{
  "intermediate_size": 640,
  "tie_word_embeddings": true,
  "optimizer": "muon_variant",
  "lr_head": 0.00428
}
MLP neurons of a small language model. Each row is named by its layer, matrix (up: input weights) and neuron, and shows model dimensions 0-159. Each number is 128 + 32 x the weight over its row's rms, rounded and kept within 0 to 255. Numbers have three digits each.
After each neuron's rows, "fires after" lists the tokens most often just before its 100 highest values on Wikipedia text that the model never trained on. A number after a token or word is its count.

L2.up531:134163133114067053083119111135140173107083113105188152117153167102110200125059114114114114088134114062159086124136081105159110116109101128167109161130155112104185145167084135142186106121161132119110083107141168140127160144195111115119155127130185088123127099137144149087063114145114091119128102099179110146143100150175113153121210138124182088133132161128084097151093193113180188092124133160106157098152056150108131124147106169113128115155122158156209147106120161093158162105110071
fires after: " (" 21, " \"" 14, " c" 12, " sp" 8, "." 5, "|" 5

L3.up544:178142139097093160144145134154139124115130132094110175167144186099081129159096110098163182111113190137106127151166105137095083156152131117147076103107172145141119089164138092145117107165209113130180109114101099136102175124131146070140184141154115184117096138099149116127076065163121145142118124167111213093088161157120134126089129125128098114181104153075162115088134123079168147120185056072110174085018126109098093121098136097120140139142145111139105168082102136098077127099113101
fires after: " B" 25, " P" 21, " F" 13, " p" 10, " b" 6, " sp" 4

L3.up285:171179152132125144146128183084084158115055143107154159111147057115140138154119145158119152111108151106156165098084195061093148140129064097197152118124093106107099158110191156116155131125158178139122097111171113100145089120085100122133117126145152192142062164132140153167110016090127101136103092133086140083137153153076154156198098146135133145116118136137168187086098113117152150133163170185117083068091078171119123137143124112143156142076116113168113092137107157122147129130125106
fires after: "," 59, "-" 5, " f" 4, " She" 4

L2.up487:131118144101109046132122186140089128118127099159089145149140115048160128149118077146153154099067093129187108187153100154099170194120169145134107175141161080107099093128156171097114106148137146106199106130129105077151139141140176152109112110141126122165143113144124090096182161069174143118074102093105108159122125102123123125158150082142135095117081059151182094139134165102094060150201178080155119091154118097134081126096164093126142130076100169128132147155158159101163122170158170
fires after: " |" 17, " of" 16, " the" 12, "-" 5

L3.up29:184137009102186130152075097140098131130135079152115124105132100121133146182177067123055110105128123199219127130114101162113093074174131152090173111141114114132144152121119086143176121082189126113125134098133118111156150157125147156094177097090090115069154167107102124118153170105188086112151125135178114109100151165135122082208128201123113129181117110169123156153137202109119104135095128146128146150130190101174157160113098134110137116130139097118143141132130155127136103160127108
fires after: " N" 13, " M" 12, " m" 10, " n" 9, " fr" 5, ".\n\n" 5

L2.up411:128095105133104103122130115086180125105192109147094129183125127103157086121127184177156173108140065068092114117111101075187177101109156059205095142127107111153138139049102112125110069113202141086087080120108120094136161150154087161139130171139124114132184023161141139130141132097124101109096106113150106089115155090142138140139112140169144149135083134146148138080125166141131132191090159160171145076118109127125123141143154156182124173067129115117153170109109135159062093152136110
fires after: " F" 17, " W" 16, " V" 14, " R" 9, " C" 8, " v" 7

L3.up119:126106117097142120174091105144117128135140069099156122115199118107199180135060127181120134120077164113100095092159138115180117138104129189130101156164066161139037137162184140123137136091135103050104169155122189125168123090181022126171067116138160147146103133124084107122085101142106121127163151157107136112164152117157095150191138157129118145094161161121167167112089104094154125120099124087162131156121128149155174108098095118122074135152157178108127072120147093142091105128131151
fires after: " re" 33, " co" 9, " Re" 6, " pro" 6, " was" 5, "S" 5

L2.up50:113132092121152108094113085167141086113095147187142086123102183120084143153148134105183131112091129117068138161138094146183117080112116186146141143109091086109139148081106110122132117172125128141155137053083162185125095156146110114163168129109163157128118134153174143088156153149118131130171067142138136148117103109185088049112215157160070126144149123089078136120150212120114160128111058128115095119116126193162136158090138119102118058188116118144119094110193175166167127125155130
fires after: "." 23, " the" 19, "\n" 12, "," 5, "==" 4

L3.up450:126112187127123131161144164072152111126126171155133133126118099036085111134170176138110160121152239162117076151142080137134153095124116115145088139148084116147113156078129148180156152150098153102110088113104147099125120139161134061173076127159144140133129116099132101095109120185087074097138130085101128169121127172208120111191097091092149121157140105066109130087132142121118193126152087133168066170110135136168088100126127114122187089091111150175108167135089132095119129134122212
fires after: ".S" 19, " N" 11, "N" 11, " Jr" 8, ".C" 5, "Y" 4

L2.up245:142117170133171119144169120112140124181133146118101103121094091110214132156091098208131158125078124100111116154081107102164113085163195144139095107138113130108111102080110116145109121144146116139126118057120099154151106105112171168091136125131131125190095176119153128132077120106203146099118147157185107079116080103085124107117133143153082126175153078158146240119150092128120121194129155126171112149053144094097161147124184171151108115103095166171118085078135150099103066150148118
fires after: " " 69, "'\n" 10, "\n" 6, "14" 4

L2.up87:105134134151136146178127064161064187141154092123149069123135096136182174100066083153127113150121103111143121149097075186075099137118153108118161120165112126105115142149105128096181172119136158143098150093135139207142121096135128105133045130134171151168186119086099133161099200115096108106109148203128140115127138130184147137156108117099118146073164131162162132063067137084182115089109115096130123138156099120118127127135140100126120142204038112150164148144155138156161190093134098
fires after: " S" 15, " T" 10, " H" 7, "S" 7, "T" 6, " N" 6

L2.up350:137156115137157151152122159148128206123138152024087098157099064139134119153132164114135159074132139068139119128076189151121149091172107139136111095130147085136188153090132097134155140104125078113153121103096176118123098126107120075146154136128086091132127091081124112173113165079105145116105075168112106150113154180079097133131185149160149130095117140140074132135124158064145143167125123127114117211113058123151038153147095159120124123164133119174092137140116085119140182172102046
fires after: " v" 22, " m" 13, " the" 11, " st" 8, " d" 6, " remain" 4

L2.up440:139084066170196197151111168175126126126126163061129164113166100096164111096114159122095144110147118139065137129096136126115193180106146090125199092117193110126118152133107113168116106123100086127099204101197101128169140154111130115133187100067128099070155152097153100082129104145186121120132140118164113157131156146107119116172151144080158094155116146070093161126138110155092092125144104128131121114124150166072097201104112085178133123126162179135111186159088126126187109135082139
fires after: "\n\n" 24, " \"" 18, " (" 8, ".\n\n" 7, "\"" 6, "\n" 6

L2.up76:140131166114100155156142124072104131100053139147124102195061149146189115160104159151139096144145160114137095126115131111113165107116076168195142104114087118209050096120101134084132167076136133155140170159094135151122142121117072083136150103146097162138158136150120115109171153089087127085175129163146146089097196061174171116198147195143177155122133117112081141126115176102130122153178132072123107102095099108129103131137176157139119106109064095123143116076164172149112124091150156
fires after: "G" 22, "U" 12, " G" 10, "O" 9, "C" 7, " IS" 5

L3.up471:106173117093160099153139140086147164125122128148137111111111098160145132133094155110144104099138160136098161140144082131144111153100113130041113087155064092092144134131105136133150182133151088113082137050123151148068080159147146116083129104126160135178206090141082115158125125157120123128139124113132141040165086139133123085204101189102101199125125119117126200138094134137082093086097120170103153183137150120054148120133099149168166095109147101210142091127100134087139156191155155
fires after: "3" 26, "5" 21, "2" 11, "4" 9, "1" 8

L2.up618:118132130105181088141138077120085155113138112154148061082152096155138098176094105112135142156087126195148051125130149156090107122097067123099165155135121130141112207180078123172173082095170118094092182109092169077158140097123156141115143149077107141122160125104165147133138129156104173129072082170143148129112121161148149160140161094114116166153155132114117135184134147118108132132182127050165128100126108142104125206182101084066087139105092166157107124106123060188163168141122134
fires after: " (" 48, " S" 10, "/" 5, "S" 4, "\n\n" 4, " " 4

L2.up171:127091096154185092113123155104191164120177130190153150108060176084139090128173122157183118078147153053162162105064127106114160113055166124166085188147161105096116145119157107126110115135083118162112091147125149123086151130111153117131139111117150160144112090120145080085152106122138089143121152103113148100138183118087140169170143144035130104160089215171110159072157139103108146122168135169088131077172082103111090076144119151145100153108176151118119071139103119152120138136144142
fires after: "0" 11, " dec" 10, " ro" 10, " cor" 9, " typ" 5, " sc" 5

L3.up203:192112128096137184115151134148145125072145113136182101131121121165140144112150115170142104129071116208098071101142132102108127143152119126117169144135125170161165108162078128113157108128129065218083215065126132092166131107125096163137147116167145103102177110112130156113103178081108142143099132158154066139098084170056151107162140119160102127077186136082125129135173071145144073148156104089150114108143098150096159114148139071152121132117070036111143167145123172158136129113138122
fires after: " the" 60, "The" 8, " The" 6, " C" 4

L2.up13:155128134131116130132168114131103133078163127138115097167077096108124122152123117147202131064137130147132144162099131133125147093146122148179094133126142132139118139167119120130116127081142150130155100149058179111136071140161088159143160149113121214091146092124195085146139138126094113126174139115123108073143082189148133082146148144102125181193177203087021109114181099100157139096108131103148060158109150140082110125043152146177125083139087086158107139148121182147127104186144108
fires after: " the" 22, " E" 10, " v" 8, " a" 8, " For" 5

L3.up596:110112152071118157159097100106164144123142109144139129104098143100184133153131160128142142152139178106125131160146134098184163091172174087159110170159164107154146102084125139125127116173160141102164105117165127145123113155119147125127124145130103170119090050149132174159123061160160097131137179056165122109154156094169105101151138140109075086099114097165152079077138103118139178159123045089148220089133139093145076120097135095195057167103079138130179151176161082094107162092136089
fires after: " L" 17, " St" 15, " l" 9, " p" 8, " h" 6, "m" 5

L3.up383:138093106130168117145115168142109157119124067105105086089099082105120060223166146152123148129139072112147101129143087082119122127127182178130118126121138152126118173100143169094098183089135174083122120091094090081180105145162156087109112080085158054122075184107160131085157165104165169090150147088197143125124087128119142148136166167125117127152108126152157145112152162140132145073095137164123103182182138064129114159138098149123162076117096083145145166172157112154115174151122193
fires after: ".\n\n" 18, "==\n" 11, " J" 9, " ==\n" 8, "d" 5, "–" 4

L2.up235:121198130101161168179088161145161144106110122110111128116087072137126095137169086104112130127158144149078130079104158137147097108189099086050045118174106137173128095089125214163121128076136196133134134144120063113106148133102211113125141139116159194133118119149175100164113151095139125161131111125157128064170146104143137147119100149176107141147154084104128201081122086168140111094110107166078089124079129113126154087140107129081143157116143106192092142135098134155138152171145087
fires after: " March" 13, " April" 13, " August" 10, " June" 7, " October" 7

L2.up331:100108141159174138197214165128146080130130074089097116105143082117171161133147116119112115088132191075083132150118134200116091078090143102131168138105110089159108072095147140101057163145127099112141160161084100108154136209140133171118104173062152145109105107153125135149134102103139175147114118084170135142137116122121150113107097125091098089123166059146114128112168114098150098100142135171126113146135227070122099130200088111125142103162121093122126116144088107128147108165199163
fires after: " K" 15, " M" 14, " in" 10, " H" 6, "–" 4, " Al" 4

L2.up207:151119140139112097124118112176099098158109126119109099154149127062138180181123144117104094171084099147124171127077115119122181120127112150154153111144174121128110129169064118214177083157110183096124146072088134140113108131145138127112127168116102100138103048127188077107130168107181145106081177154115107160124178126152136126134163137157108105113120189148159101073144091130082078167139116127113103127091131141110181143096139113111099100098161172150083082107095130125139152255178084
fires after: "'\n" 11, " a" 9, " \"" 9, "\n" 9, " an" 7, "\n\n" 5

L3.up210:073149165126118101135157163179111116152158126131176124116112054186206114144079096180089097080171132221152108103130137167104134092122158193114098148101159120077110111150092122109156134079130126092106110152182103098116111119136090086111101144091138171155157139144169128090172143115121135137086116118097169094132097058084094192151136094102175169124157097129141155117102157154149114127121138160127140103130098106103113158062137080142118121105116133158125099082154157170177096214195152
fires after: " re" 22, " s" 21, " rec" 7, " h" 5

L2.up162:098088094137091116089122201165093133144126121154088153090177079168147109185175062184124096086125140157192135152073147127154168159078131141120130079074186179146146101120086174156117117109144069152104167145204166127111110147098091112113181091083164130152115122070120147130160129150138179118193136157097101167142122095122050151135139151137150106132180103177126119147106119067106115167084140161079110133146149137112099077107107138137073088137165147111139100159105141113127119121078127
fires after: ".\n\n" 18, " re" 16, " s" 13, " six" 6, " ass" 5

L2.up39:150145031104085127066086094133110125163189139124176181107088112092119125089186130098129092153137106095119189111120129159074166157134112101148186184146197136117108088086133092108105122145154151094118113187133154131169110083117144073171176097112128145113155085192102116096108188094137066116090134132155108156114114127099106145165194108120128119197147084102121137151143136125091095118130162177148116159084115143118168129179137158091160142124079133148185138157085090086149157113137089
fires after: " in" 24, "In" 14, " the" 12, " St" 9, " In" 9, " older" 6

L3.up443:198131143146168126046113143137091177163105124125130132081094110118131157089157175154111126106117125070112105103122085122107121171080154084137131166147156152137063145169112115117125143134169169063093131063065159164108156102206172113113123171172122112105157125088147084130115110119174116115136131107135104085139121183109125151128140141084159119189118111103100108089100157115144154058127133120095117149146127105100215145059119133164118086089121142113202113160060178132106194104146135
fires after: "==" 53, "===" 10, " w" 6, " sw" 5

L2.up398:095151088105119148164139068144175156158137129117108135107108155160140119112088113120182102115167145148146154069108160096142149119136089113137143123108131139117150107062145093174171100094135192175032133086198083058145141140127172084126127139170091133142126107109155120149116107133106168079088146141125061133091170110103068101148113159115126074119114071151142133137065120155093141153134114200129172110106153135120143144185139185138101136201168092109073114196145130105140142199099142
fires after: "7" 13, " f" 9, "8" 7, "2" 7, "5" 7, "6" 7

L2.up229:159124058146112090121103137140099159074132119184113148121096145155142105108145101200147163096063121118078157118135071118161187115082138077135122138153167133148146187060119132122157149129147148092103123093123201148176137146145134157113067072152129064083119092113134098110174115118158105059104158141150169169085130187114099164192172112164133108186093136122101113083133157113129089175149145127130123145108180127147076125147117050089106127151088162150179173168127133128157154120123093
fires after: "," 23, " Sub" 9, "-" 8, " (" 7, "\n" 5, " a" 4

L3.up373:171120142113149096176109135116165064131142073013086154134097162136168118198142148138082124110138084118156163130070124140118074098148167116140104177153149169160127145102132146141133146154160140158112208125160143042112091174092140084171157136154086157134125150132141106108173131133116170150153061140169071080129113093104153110171129152117103080121126088068119108092123146111149126113094144154123165105108114174127177126143138103135157116098114136082156119195132126196070117188108136
fires after: " V" 27, " v" 16, " F" 9, " exp" 8, " and" 5, "V" 4

L2.up255:101086148158121141166163091126158089066130162180155094094085133117111103054085145117173144143120193124120036056168105164125114129124136171147130162093095137086182155098078084120096198111131126122112171164139167144156088101110134128141184139143159190182158104119144109129188149168103119136114091104105163140173093139113129132129103122103120105092126125084102178141144178098136104082124183139133138101089159144193166084173093104107134110118096091113084175092085128168098118113105163
fires after: " P" 22, " H" 7, "P" 7, "J" 6, "K" 6, " K" 6

L3.up326:145139160105134144133097174121121087116132102189068115103210139071082153116092070144156157109149150075099119086096136130124169139122111185122140094118185159158134144161143086097167083121178136103128150154099092147212112137174058136113161078148121189134077115154178130140112055135094102159103200156124150079134092157168138143156104134144143146168100116152068199141093168097129058115133104128119171136103127125145083163163117120066132132101113153158142153110173116125170110143132126
fires after: " (" 37, " sub" 11, " P" 6, " V" 5, "-" 4

L2.up262:141136072151157098092094121169105149072155145163143107192165102098159140092114117112116171160071189142125132156108121126115115137137128188174134192133122104087071213090107168134158144098111205123142114133075070115149132092185113155118163143143086217096084103122128139041145152104157104096142137130117146105143113133136147157162130150183066138101118151084125129091172125137167069108137147118110116110185158157148124127126090093130066129124081056110146149128093152102084131152141155
fires after: " M" 29, " P" 20, " S" 13, " O" 8, " N" 6

L2.up399:205182132113194151140124132192108103087144166211141121144049129121121099072116119043107134129101029081092136127124096107122088136130156131146046150174143076099186153159081130129094148195112180156100117067057098100128101099153150128114114158129140170136161122157104106066105128129145135112107123151174124107187142171146164123149108111141117152126082152110123147108105134131161111123148132093105069135141176129111084126184073128149128125116107127146097146173110145142131142134148106
fires after: "." 46, ".\n\n" 9, " F" 4, " W" 4

L2.up226:116087118149067107110071126102153131128120160190094147141074085107068117109171156134153114143112155113134147142124127151108124171109119126114144138165163081120053140089072121134109125103057204130122110152183119140142126134183137136176121101192113161153114167154151112091101150124117127144156111093141157116092139180125088150162178127158076112120145082129144125080154042122104118092179141135140103164169197144097101125096132143112111119157188120143159210197112092197074120149078108
fires after: "," 22, " M" 13, " Mc" 7, " Ar" 6, " N" 5, " J" 5

L3.up12:104063137175142181189146189166120051171129083076122196144150054063096140113106185171186079188119108117134135115158136166151099136124140083159109100116132164121161128117164163122130115161159116104106107123146123119103155203128132101182129139156137219136110107125078152097132123107148103109124128070124058176138118108123140129086136104087136129171104135147100208147147087126152122127153051125108171152171127124136133139168144078115111150076106178103105148159118129113114116161118126
fires after: " v" 38, " f" 21, " F" 12, "F" 4, " |" 4

L3.up305:130128112156176130141149120098086136148055098143171148168111092122130170093122158155122151181168119100145071139131128102187053088115188107079180116116100182106117135089153123179195170134093113106120139115136147178133102146144123109129147120127110121092157098132180197102085132171070086113119142146107104127139110121156095105117143150104140124109151211094044157140160152088164128101171108140077153123165103132065097135118159113140130146098110086124182147121178050056135096134138178
fires after: "==" 17, "\n\n" 14, " (" 9, " \"" 7, "==\n\n" 6, ".\n\n" 6

L3.up138:069132164172108115105145081145143127110128153140139076158126171132132129088088147122138077108150174151138121130084136160180113173138118174129125128056127127129134067154116105126135080152153155145129108078146149109198157145184131111091170141117103137126149165163091045129126071072087081157114086153124089180168102121139127054102154104113140130108162129085124128094134230139192159137083133143140155134062144080122146106154156167100150176058190135141110162118104165167111108097105119
fires after: " /" 16, " P" 10, "'" 9, " C" 8, " c" 7, " Vol" 5

L2.up580:108120134136128142134102119122185129132173138129130162231123094114138168143090101153105157176098145122174086158128105130162153155103129154139074094163166104125083088064145099131105109088165081122147132165116156145162167164207137115110163158154182129164152178156052159093117159058135174143100063169092108108075134137145118107204162110101147158135109120131076138136097091098090127159133138086103156157095062197123130084147103148142093162153153112119096181103088085142148107129135131
fires after: " M" 18, " P" 11, " U" 7, " F" 6, "G" 5, "P" 5

L2.up588:137152132140180147120146121156096155137105117130117111084117142094187111150205064112089151140104096137137106118095144147136133107169133097113204100072102079194134145116166138092122162185185150054099120036111099110166120106096120128144106149126093095164192066103142130118158144106165185089110122097083106154182133107126129139127159096108151141176099184160135110143169074117129059129186072093079131146145163083101158156115123134145161104110138136114072099148135115158153153067137151
fires after: " " 55, " (" 8, "\n" 6, ".\n\n" 5, "-" 4

L2.up523:081145072164090162058098145135150124188177172191066109167119093154091064129119150145151076106148181124130132149177135147105145092133123171125117161138129193135114126097134146086146133203129165159127146119081154130220108164081150171129136136144137100166133137138152163175142123084087151103080116089140127103063138103145159105095148115075094109170125143111092140090128163115160126136104160131154089058136142143074119113110084087058112173112164126139101079166139116172106094124105094
fires after: " V" 18, " P" 9, "p" 8, "d" 6, " C" 5, "m" 5

L2.up147:135127112138134085127163142098142132097103117145146095153138117125181094114155129143100100100114085115170126138133123125170137077081160113135168177139122109122141129171134159014049101135125111140125084113124184164160056125124163117132103156117154112104133161140079129163200114073123139153161081096142099153149097146176118086146139120198157117164169157124163155124123153107128143093116150159063090122099135117099078110079135107125050157072103141158208097183183195141178115164126152
fires after: "–" 82

L3.up231:131131111104126143127149118122050120124123122180143181123148122100116068138135095059122112142141126161106115112056070181151126131131175089129111093073087114116122122100154130139142197155169110124125163125089139130166145112111140154076081114095109152113116150169136118116127107151140077121066127136177009123156126102129140105176100129120097142092108128155137121171171053130143105093104128143122140130108121088098207197113117067151137176107106081076124119207157138149167205131137164
fires after: "1" 14, "6" 11, "4" 11, "5" 8, "2" 8, "3" 7

L3.up84:135180158127150139133129135079172132145103028108118136099142154177084129101126189112166174155139124108151134138130144118148083102120125155137106145145119131139097166161128145151101165184135101157074106123152110145099122156142162097125103121162096076160079126129161064030107166114168151081087070139142081060182093125182115146138060140110108132101086117208164112148143184150152136125139130185089114155084096163160122133113083128126105093059149129108191109158100107138141130082169149
fires after: " to" 14, " b" 14, " f" 11, "-b" 7, " tw" 4

L2.up278:122137141122110114117124134197081112141092127179104159142162114068163185147145134136132102149130107141072054096144142098152144142110161156081083138107143221100108144151146133157140153102128145089166151176140172128168087145139167076115109151124123122114163146184114142150124142066211106139153161085156164089099135127109113126082087124115123088164138144058064159153150112125094036102151104076133100129137131106137140161117150058118127093091135159116206076083091119157167139174157141
fires after: "\n\n" 34, "\n" 14, " =\n\n" 10, "===" 10, " In" 4, "==" 4

L2.up320:039105084117139130191164097111125096133132174115118148166123166096121162140097138168161165118169081108115134109104088104111179074145136114086098113142130171195153174129138103104106167160131109141169116085087099116140167061186108097152149123089141156115131180105150115129146068112172215098196109172112096111164110102103144111189133129083106152105116113134114119222114122101122078134153154149140117077094135161169111115145121130137127129183145170148089124093141131194076108091075114
fires after: " P" 17, " p" 14, " j" 13, ")" 6, " n" 5, " l" 4

L3.up253:172130139144121114121161201212097074109164134072102107112112127163136157135120105183195174112134110089149148102126173111184071097155075153141070163106143116156100087175089087157100117105153124055170077146145140132127143123135158123129118128163108075137138104130084125097117133129102169084090118040128162169139120146173128141139134077155149064170121135113128156128123074126191101125107090122094108119100119083123086166168147130126107146113090161127150195203099134182118082138149109
fires after: "--" 17, "-" 12, " sp" 11, " " 9, " k" 7, " w" 6

L3.up634:126154094133159120180115090134150138145124100130145159132087098106065110156149136173120122138111107110167100091081158162098075155185140088090100104130110073172145179177177109153119185148129083129140101141179106097165160158125093131059147154127134113125079151062125158153234144178179196113108117128087109150110204107104182162122173121075076098127145113088141091079170177113129176090119143157119184110135131131140120160111119077128099133106137129139092169139155130130149088127075128
fires after: " V" 11, " j" 10, " J" 9, " P" 8, " v" 7, " m" 5

L2.up189:088190154169147125120119104180108141155137130090148153075121064095167088127120150138111127108139106112127112185140191122146111140091192129112045134110099124114197168132122125110157135091140093113114148145103096131118132110095129077062138128147133130174148094115115149073184106167213119160133116133158147139101121130114077155110230145153100145128182102125115156164199102098102122160131129139054139157110094153090141164132201081130110097125192099135110051141143142072130156131132147
fires after: ".\n\n" 42, "\n" 12, "===\n\n" 8, " ===\n\n" 7, "\n\n" 7, " |\n\n" 7

L3.up303:170169116172140131135136156140092109150071103100097117107135128106113188164155144168087069157110159139192099147066136126145109127115157186089153137120106097065140090120095090103182117140137059162158122081117120188154147142155094132090132137085063116145117151103096120121083156169107107074141147099163123197116093082099142115147172140144124138203106105103113120184103130066129158154140116095171064093176079113162185156112119084129092128142091136154169132156080136173124186147128169
fires after: " the" 37, "'s" 6, " an" 5, "The" 4

L2.up288:164138164074122135093095152136147110112157120111111163112127114171235123122114124201154163110102110117150175133177095127162141157154125151126080157153138117096108125127144071092145089128130113095061128156208138112172103148095124184138112138151132104104151177072161142118194120083133111115130087140114180124098058149128146109120099150099152159150110116179123168140210132033110138118136137110122105136135164090107080149116150126084112100066114150073121121137115110076090071202128159
fires after: "–" 16, "-" 12, "ac" 8, " and" 8, "u" 5, "ers" 5

L3.up606:091140131104134167163115150115087158123150136130160126093127130140124126145130156056088145180092140115114099183166130164130184159140152116090120080132133078112204101133133140110173135061133074124153127163152160150186147107179089089083111105166150120087057104109115075067081193107109072105138131168139111127145084130122162119139114153083140125132190089163136134146118170159130090098138114115166178130121137115101118108066131143157073081110122102134102074196136123133200106073112203
fires after: "200" 29, "197" 14, "190" 10, "==" 10, "189" 7, "192" 6

L2.up20:169148036118140134143153093157107147140107103082115111121102130066159120149132139092127127134162115124079159107082168082084143126091075164123121117121130119128116159078091127127142135182179168157138170123154129143127174132118076144116139057109130095116127127175119138094165110087087121154172135125125114173129161082135081173095178175132070196119114161144188125148148109128137140199104086107186084138091117168129027086156152154100170105122085130142109134156154074196140147070115141
fires after: " the" 18, " O" 15, " in" 11, " N" 9

L3.up127:129175130045187182180162118074070124146145065146110124105110117125108028133100166172129127116122085159125156163130138152131120149150135077149117136125169092155146174102074081098111090091110129095169135144168137094133061102152094116086154149112146113153079120171133104072207184085114127109131078133177118158078167138151178154135132162124084145161089119171121097146081107124097100108124129154150107132168132159057116100134101116092167136128083159110161112193144142152141140168150126
fires after: " in" 22, " on" 9, " In" 8, " to" 7, "In" 6, " W" 5

L2.up495:160164122159105141129145117157099139095148113070116078108133106153125136058164093135129111173095131139151149101132106160139115143155154115074167137088153141120133113113073129138122085125124050111122168139168110110138133137092091129092152157145110136230126161128150147132096190140204103181173150123148076163133141108108071191129129184124143114082113107090073088116147086129098018138139137103131096120159105138095151110044161179178084163164169155129127130151136131069161139174154116
fires after: " \"" 36, "===" 15, "==" 12, "\n\n" 9, ".\n\n" 8, " (" 6

L3.up354:059107128145179141102152126144132099142117127175112105127117157144124127099147139136177143085124186114096095132136090092135089171190152157120126220067068132131161122127151105108116135158130165129108156125082128147128201163096133083143146102156145131128114131153161118098131153068122116079131146168137081111097172123177160189111111117073096127082185143150105125136129091088153082120093078138118175116144142110158149048112121090148159173140237105119103092185129116177167177186112124
fires after: " V" 24, " v" 12, "V" 7, " F" 7, " f" 6, " P" 6

L2.up84:119141162085135157127134138073122091156146083142176109153084130152112180121170096200086158156157116096128104119143117099127134138133113172247107115144099108117109097084169106149094079178111137148093135143100230130126091103138102145115130133156087123153128145106107133126103107052114133133132157148115109126178152100172144162072134137126119171111099163131101126137181078094115121119195129207138154143151127131192128110095120102117130099053111163115107138108048062135122101084178159
fires after: " ro" 17, " Reg" 8, " el" 7, " char" 7, " reg" 6, " Mot" 6